From a checkpoint of a small transformer trained on Wikipedia: a variant of Muon for these matrices, 400M tokens.
MLP neurons of a small language model. Each row is named by its layer, matrix (gate and up: input weights) and neuron, and shows model dimensions 0-159. Each number is 500 + 40 x the weight over its row's rms, rounded and kept within 0 to 999. Numbers have three digits each. A neuron's up and down rows have the sign that makes its largest values positive.
Before each neuron's rows, "fires on" lists the tokens most often at its 100 highest values on Wikipedia text that the model never trained on. A number after a token or word is its count.

fires on: "ad" 30, "b" 13, "r" 6, " |" 5, "at" 4, "rib" 4
L4.gate841:459458492501489479501501541480470536481503477537491497544501503534520498533497496444508528465464511497520441530402509459443483498529467548483474555478476510517506508512490460499554493476509477579486499493504627531469559524466452510533482414596512521424456466595522500469471525495526480450507458472586488524547514498501502451469447486545528441552462431544493522468493432495472399387524497479491488516519456511518510423484526425567459538555463555487507485538523471518504438386443466
L4.up841:472498537472498472564509524514448490519458428498508543432493474468441491493557527481521536525543505526473459548501516534542574519507556433537459438521539531509453503476504481525468482461498558581492527551537534385401551598548564460407523532468528501459503526518536479539494504598521510463507498493532480518530511524486483556444513481543555589464549539489508447453494468509501421508468508462434534500455431526579469496479476457535482490475465527455449503421477487523517451536463473

fires on: " |" 35, "'s" 16, " was" 8, " its" 5, " their" 4, " the" 4
L11.gate198:540476480469447487525479467505424527546495446533461444500535508493504576452432549462472513512497499522477471500517497447574574529517461535484538594503487511470436507470516501522473557537444523535537502523433479510531440532493442529482440502515475498450555483541515506523493466375474537502448539479538488566519581507539488461498478468469473525540517445491499527465376492473509573458489489532495461491489546496561470491450565497509532551539472452475484638533461544577445494518487466
L11.up198:496501461488427491488521503528509509476512549515497498597506529522525493503494420374571527560509526466508520473499454540485485427556512569425536570591548494456460539446439433511471487487507473437505481518485511429476548439457471512486507515532442535454472597499466473481541540475455504514496512553498540540546419512447562541451482483476453443520454551472552548546523513554474525493494470544522452503487516470538544518528474492547440501507564448482476579515473455446494518533495444

fires on: " ==" 43, "r" 10, " as" 6, "ad" 6, "ond" 6
L3.gate922:546583492477465456512477455436550474515495520376560476506578523523507517471527491452447439473485466480448467541429509532537506500462555523457501490495507524559512490464523492479431499460527496555552469498474489445454582490443471431519534530565551491466448481574511498487573535502576505479524491535529477528489488520540479539458556542448530543569455447502511442495508498515537425511580496504504515405548490468530433498516478463544467557515469542577499460535437495543501490563530458
L3.up922:555511490421537472459534484468467524503430473453467555496554490502536540496534500411471511471535508514524540466532429489506457470479540555505533555571500543463440480466482440512461546402538558581458497475514500482521476503484515479505528569522531531580518500517481487487514533454485427421546494475536488467555555513514459542502559561509578510563483435578495449472466457535489441478500482462491563462521491535550481466505484481507464585432519603470524491419437519518515482474537482

fires on: "l" 13, "on" 12, "le" 10, "in" 9, "re" 8, "lin" 7
L5.gate438:478507449513506503469458527506523495422420521487483485550595483511420504486517517480511554607511523511462488479461498548555535516529489509496481492535582578470472507492535522470508511572511486572546496575447497496429478531507552496472531496468539473551479521506483505509459473517467414515498478537533514545468453500487482464526481492546497503540479515490616500495541533453566561436569500412467459482552498480583513477479433431476526544540522493508530568568458462485439580521472424
L5.up438:514471526440487535516506542476510486571579544439528500486553513517494490443505496444470524517470510527499551515430543463423553520573454536385595532422472495516499553525515529551516473509574533457493490492471528453503507476489506495466457448463471442471522486527558535553508466567508609509488470496492502501513598518489526552518419393544496450512478511522518499522466522477533560569528509541435544496496473474507477452493498486463480515502551543410477547561490572538482465484473531

fires on: " app" 17, " Ann" 11, " App" 10, " j" 8, "iss" 7, " J" 6
L5.gate511:532530558532506541513530455539502496464503598514468548490581483459498563511539470495514491510531497563550499490486547463525478427476503499384556571494509477461527467553513418556502512524517476499547510509407507562538496467536526507472510508501533481461423547540448508449524559540429465490462509613490487473539569433418496433473521496479537423495529524528468447518487514471525510585478462420507517439558527549482462507481421489546526493504471510471544524538471479518499509557461512
L5.up511:524543514507512475616562521585554535463536476566583580496568553503462530503524450575541500536532468609496530524482479476499498518571455528523509493553467521461465479557494483469523555435524505493540502535498554507486523524538517537494546468483489471466457512464498537519406518490476488471509480597473552467512532477457491470489521527495477429551493488513566503523580462460515570556512451536549525499504593528460481503496491554464515507530483476498573479571498544576472541561456523

fires on: " |" 95, ";" 5
L5.gate769:510478506449511502533579446507544421447477473491446588553476468509480487496521517459516434490490453475466479492535557490389464436466459512487460468461485456531446578533488512514530466520520484466483501478474554494569550480470438509523480434573494474523549566525498483481498552531511429444459533446448520539515448475408502515467560410458544555545451500500450537498444569459495573476473481498517535542539505487477465458445496515483492499557499490560495481590541443456466498543543505
L5.up769:502520502502416531477514514559520414518440502517488501581489402546454476552520535447518466456371472543560529481517514481460532474457476498507487512451423449549520504496476515506408484497525492474475518449491578520519499493541531490465473534548415477450524494568465516468516496567509490459493581560469444571578509452484504501470531496545514512479518498486460459431478470403496566452453449497446528467507534486501476460478462414528467468472524471542450518458482499523428529488503519

fires on: " of" 15, " \"The" 13, " and" 12, " \"the" 9, " \"P" 8, " \"F" 6
L12.gate569:514498493525509491561551579430500580433494532568466496552457554539576527532528484458549484474507470495503461499492434494473518485480565434448506486521486514502475538486512472530482461569492429549524478475513545458545483527417514504485450562547474571507503556528517478463496507449501524566558513575480555510608467507498536545422496462452543504518425481410572549487518478529534460564531477425485589560487478481480507533451497475516481541520461515501493468440466475499582491521497493
L12.up569:525563465558498552475522541440521603473517525493444520507529535492528439476530480458514475443572546501515507536517472521494488472460469458467533492532511490552520477585604516511453484500557473480632420478573498469482499561533504502506511524521514510456493488513456545457559463536597472572483519535542513436509491492575470468480547556558557504497526457507501530472507533549467481558525456427498479588439516525454503531476471454502467550495521502548514530480529427451557440477500526

fires on: "ple" 13, "her" 12, " cour" 9, "ump" 9, "on" 6, "ole" 6
L5.gate550:501471497536523402496494558530525474486466486428470477504539495471457546543551478488446566486496462481469488480557500495539491490550515489506488523509529454463522489524456513519488470484533519506548417531561518536569517480537520437575552569421541439526528522560481486563520511465517561501500477495619531545497518474477448512456555481586523478556507540524572523458503508608514509559522499526557502464603527475574553509447483516527483466514421562513567477457469538475520536508556501
L5.up550:537447493537547527495462459505561523506485522441435476495524480492449508525514521532527529401539427534536533503488532548552507511425454477541529523509530476416499497468522484519486512514441562470536454452501561525490435451465522439513500470439433428499539489550455516503558510410443418447534486456495532539510479494496450537513516500583475506489541570503495547520522543484427511495531490512541452445463567521560485557479530446577541503574457495532542409570475463492492478506443513

fires on: " |" 54, " 3:" 14, ")." 9, ";" 7, "°" 5
L12.gate445:559537455422526479501508515504541450525519566412535524493500479475454529473469531514587487486572537569503457463518521536517572487484455487511512477560548535492511510460512566493412532448473471550555486398495477559529525491508483461520408515549474482492445500518452484534562593404521524468438564515471534566602531512490525480539540456486531468490490544491596458479497477488495527513485478542520518561567501510490525464482538470474544545515481433488478517471527429526519525541453486
L12.up445:562521516472518513465432486484595475511518577481474478478544527509537530488515514520504518496452463482569511433602429490473483438492456509510453577483514447551555515487508451452498509511511596460575406477526600484478543526518459480493459494548476495492611444491489511481522432461416476490538544556539507510524529555449486524459484536533531527503448547526507442454511521501517522484521504601499480563450485436455454487493455489462473526491476479488508494522424484465477470528471571

fires on: " |" 100
L11.gate144:463452517480510483524547542428542464449475540454542497505496437532456492490538552464525514469495468580518496492504479556505559411534435506538518466425480465500485465570525516525447524489568518569479467484471484500528532509510509525513517471550466453482481445533519398516536531443518520545420508477506526525547477558506450447436428503519495545521526564532580531457473544472491502545503442531487595555499582434515420495425478482495487453412453492519443562541535478481482482508471518
L11.up144:518481563482465518488477482508565499412455506475502444559514485531470494505580547522469551497547486476525479472458449500470528316445495528489455530453460519534507483431495499497458437485500489556548496469423519457497515479466481472487504468497465460501451464546481516522568501581465448461486525509492466528483486515502440500397505431444513533551476522431529504419528512427491437489522531506495487519471551430489446468548539455476429559440533511515496510504511527504443470432522472

fires on: "i" 16, "ing" 15, "al" 10, "e" 8, "u" 6, "o" 5
L7.gate142:517526617522480454534439519449540455524516460494489481520478492512564418512473498552523491530512543470480464529539506475482548464518510482473561533543577433508377468526544467497516473464528435451442506592583487478508441498520537532478551497470472510476582494508500452530532565534541472535454452492462492504511505550497522477512516444500509512396526450523516488443533483468492553478590511503507509560470501478518547500485526528494553585561503516512533515429545395539450491468535527
L7.up142:518421465501499540520509497539557478480439455511444548511501494585553445527449431462521538483598538469482563496524486452499525457507546432520525516467469512441548543497538506546465488489463480532435510503521514429496520526575476501459466485534443445449503480487423522494489544373454490501576540494501537502473463480468527513540484548440499553446537401557535421472510515512471484529506491558525491535461460537498496475478511469601484513488440490531503531504423436548456456492536466

fires on: "\n" 37, " and" 13, " It" 12, "ed" 7, " of" 7, "com" 6
L5.gate25:505468485482474537510543462435488516457526489442450485537461516509472468471481414515527473438460513515456517527483493443386541445514454481566530427503551482446501489489478452423465457541506544493501506486513459455442526476436461480487426495430472499509455513547472492437564468498531598556588528532471533489533425461470471511548474517541609449508466502476475505500549485559479440449442478557512503452546488490499447475531528439533491520554509487428513497525464506415546536519504475
L5.up25:506426494500530533410442540477470473522535596460450564531469545443461479514505527491495475463487524485510496473471516476566481432531573507422513405476436453485532489470528521554479498507495459500525426560486472423527487550459438513538432469499512473491520471517475492433464474547523494450461465486541523514541546522496506497487454480424586453502474520577509549475396556509489521523476510437504484564457458525463485508470433490545474520485466511473449535452481419480556561563506537

fires on: "-" 14, "em" 13, "an" 12, "un" 11, "iss" 7, "-H" 7
L5.gate625:495428527474489526486514509526454486531530530539454544470486494518533495546390511474485441438514502411446463544547468556507534517448553576513494506532471538390546469514536443494487493474498468526493516461538531597524575445548502484544444524556502509524476543479500546509458528566470458483475434488480488517535436555531454574525457473541447515516468517573513466480468475512480544562530459550443483522520531469521456501569561443508552472502496445492449530482455538557564537564513453
L5.up625:488560506486508533486540599510514482425566523451494508461532526517499523477459481529500491472484585482523484435530406433517507397553489510486472511544617535434446499463463498541501519463493499518480462505453511474405501472548452484534490430434497441534531542546426479505555502511549535443520468549451488501502507539551530558530471522473475503440544540508464536519424491445465536464479528476551441516461526534510590564500477417495442512506479519564517472547494482502483452490462519

fires on: "in" 30, "ot" 12, "l" 10, "s===" 5, "ision" 5, "at" 5
L4.gate137:539562501515488482556454529498520496538460512499514508443523463483389496496453518534489522539487519533573540508459540433421594553478460502520544489436560446512456523448497507528484463545535503496505533494507490543491474533452523521544549499443490487486426538484512423572469493397540486511522420529489534513481434548523456522458449451498533488595487459447569539554479532498474490463538518524550510488567558524483508466491449538514501589508485494456572525578468502423521455494459464
L4.up137:439474497464486421554505549439480521556585515464475494566513442514491493488489511496536464469542461518482532476485559498499567534479440464467507598471488444457499528506477524491553507475465563434518466460536493520550481516499509445449526529496539448479534515442545515506535471470524490483469535508401429523581433559544471520480469462474537462464539553449512484499475535502609567509493492471537496479471537446539519455441507411470408457440537554422517509523469452472447509540484498

fires on: "a" 29, "pr" 12, "im" 7, "em" 6, "un" 6, "ah" 5
L5.gate495:479443510519489475558454540488450555524422402487503592443466567479522558539452561518516503498440414479529479475529420464529498476502468505491499522558490535511444467505522562511453438414544483481480458464469517441467494503470471502546599583541540524472490461498475480470494503529572482415505541533494468492488463531513463485497587474525444496439485513514478503523551442453446551505516434416458529541532484408496503485522505437495471515480503500418468476461476514548489496535483482
L5.up495:491458497566481464519498516541498441462538560466501531493517451536555578503408481522501516512394502518500398548544456479579523463478479507513505520557479549401504522529540439477498485517582496538489459485543457510471498469551426474479487485531455436501485499490487507547524503554448548454494566561449499539487487495564405422509506566526454507477483496522482503562514525474556531433540544503499448475539506442533428537509443494478526515559473523488513525519564529497509487400465536

fires on: "an" 19, "at" 15, "ed" 12, "ing" 9, "am" 8, " Cat" 8
L5.gate195:469561452545501535506544480483489509521494426606542556513571472548493532566543526537506512530477476499509511494508492470458513594444461488551410531485506427520502520491520554574481451517483530462472432467544584539391427445464547470536499458453466487481500519431520498510445513521452483556501462451508505480585510552502535529515495478514489457536536463595504443489504500486504444510456497519458519507486482487552573496547450520452518576474518485468468429541541492436485563486491544
L5.up195:491457515479470520479460457498446415454509448410523546441541485477517504460505470519541462472481433559518548497568459479505444469459537454572502473464523516537458521505497477538481499515450526467546469480431485546412529500505437443541490509534484445532422474444497502513499528414488466446426488504481425564482542561485541416547516560496503481501507462537604496521472534496444599461537472466507531463497565505479479527488455445532512473556459430488513471495489521488470440455450463

fires on: " pass" 28, "m" 11, "ed" 10, " of" 5, "ress" 5, " Grand" 5
L3.gate871:545438448456459517449521551491455415498558538493496464543483474473508496534518510493542438573477408485488476455561506455525511527454443543540531432510512541504533597483576447544431515418415523456481558490497517467489457526462463458501501434465484508463536487515508445471560549496540523478470610481530441543523478500465449505490494476550631544536497536496509482483429512529472485468417505453488484494532529507477537495468444471500504511547457452432510459489483539528483478476479509
L3.up871:500546480506460543474488564386533505465485480520549505509481487492494451539535490472447407567560502471509506488473463560550456505514515528452509489518505532532494513547485566553532530514455545501578466584526446471521503548520482455518504482502415443428486544570509467501481464513508453492495532482512476543529493521561585499518385497508504491529494534506503483494454440520529433484486427416486529545456443491547506440472444498478548497501464492482526421428469496559492514540605427

fires on: "i" 28, "a" 25, "u" 14, "am" 12, "ak" 4
L3.gate495:586453525534484424488474565491637456502506501540561494396523497460498439470436484498534565534517480479487468468495504483498444520503521458439487487501515556476500456537495419548456415535455565455444576559535490539450466499443498546477521552556491561488481527545487461494544519502498429526505489466471553477479493473447501564469497462526509575492490509565481509486501533539530563392520474492465590534544491476540508460515502534477536497450482463484498550491546526513473436483519497
L3.up495:530516464572520514478525575495566408467496513528533508465524455532487482561500538475449532577504494437455484449472435445437528452495543529501471468489498494440451545447536507508506504369502533491433534451513536479495518523494482429491549505533495506466520525460463472486503576487532509497545545552403453468421520530492528505512538431490469531437524498505506472543609579504532553484486474494550440512546458541480523548481438550488524496507558486599515503502512523542461479496570506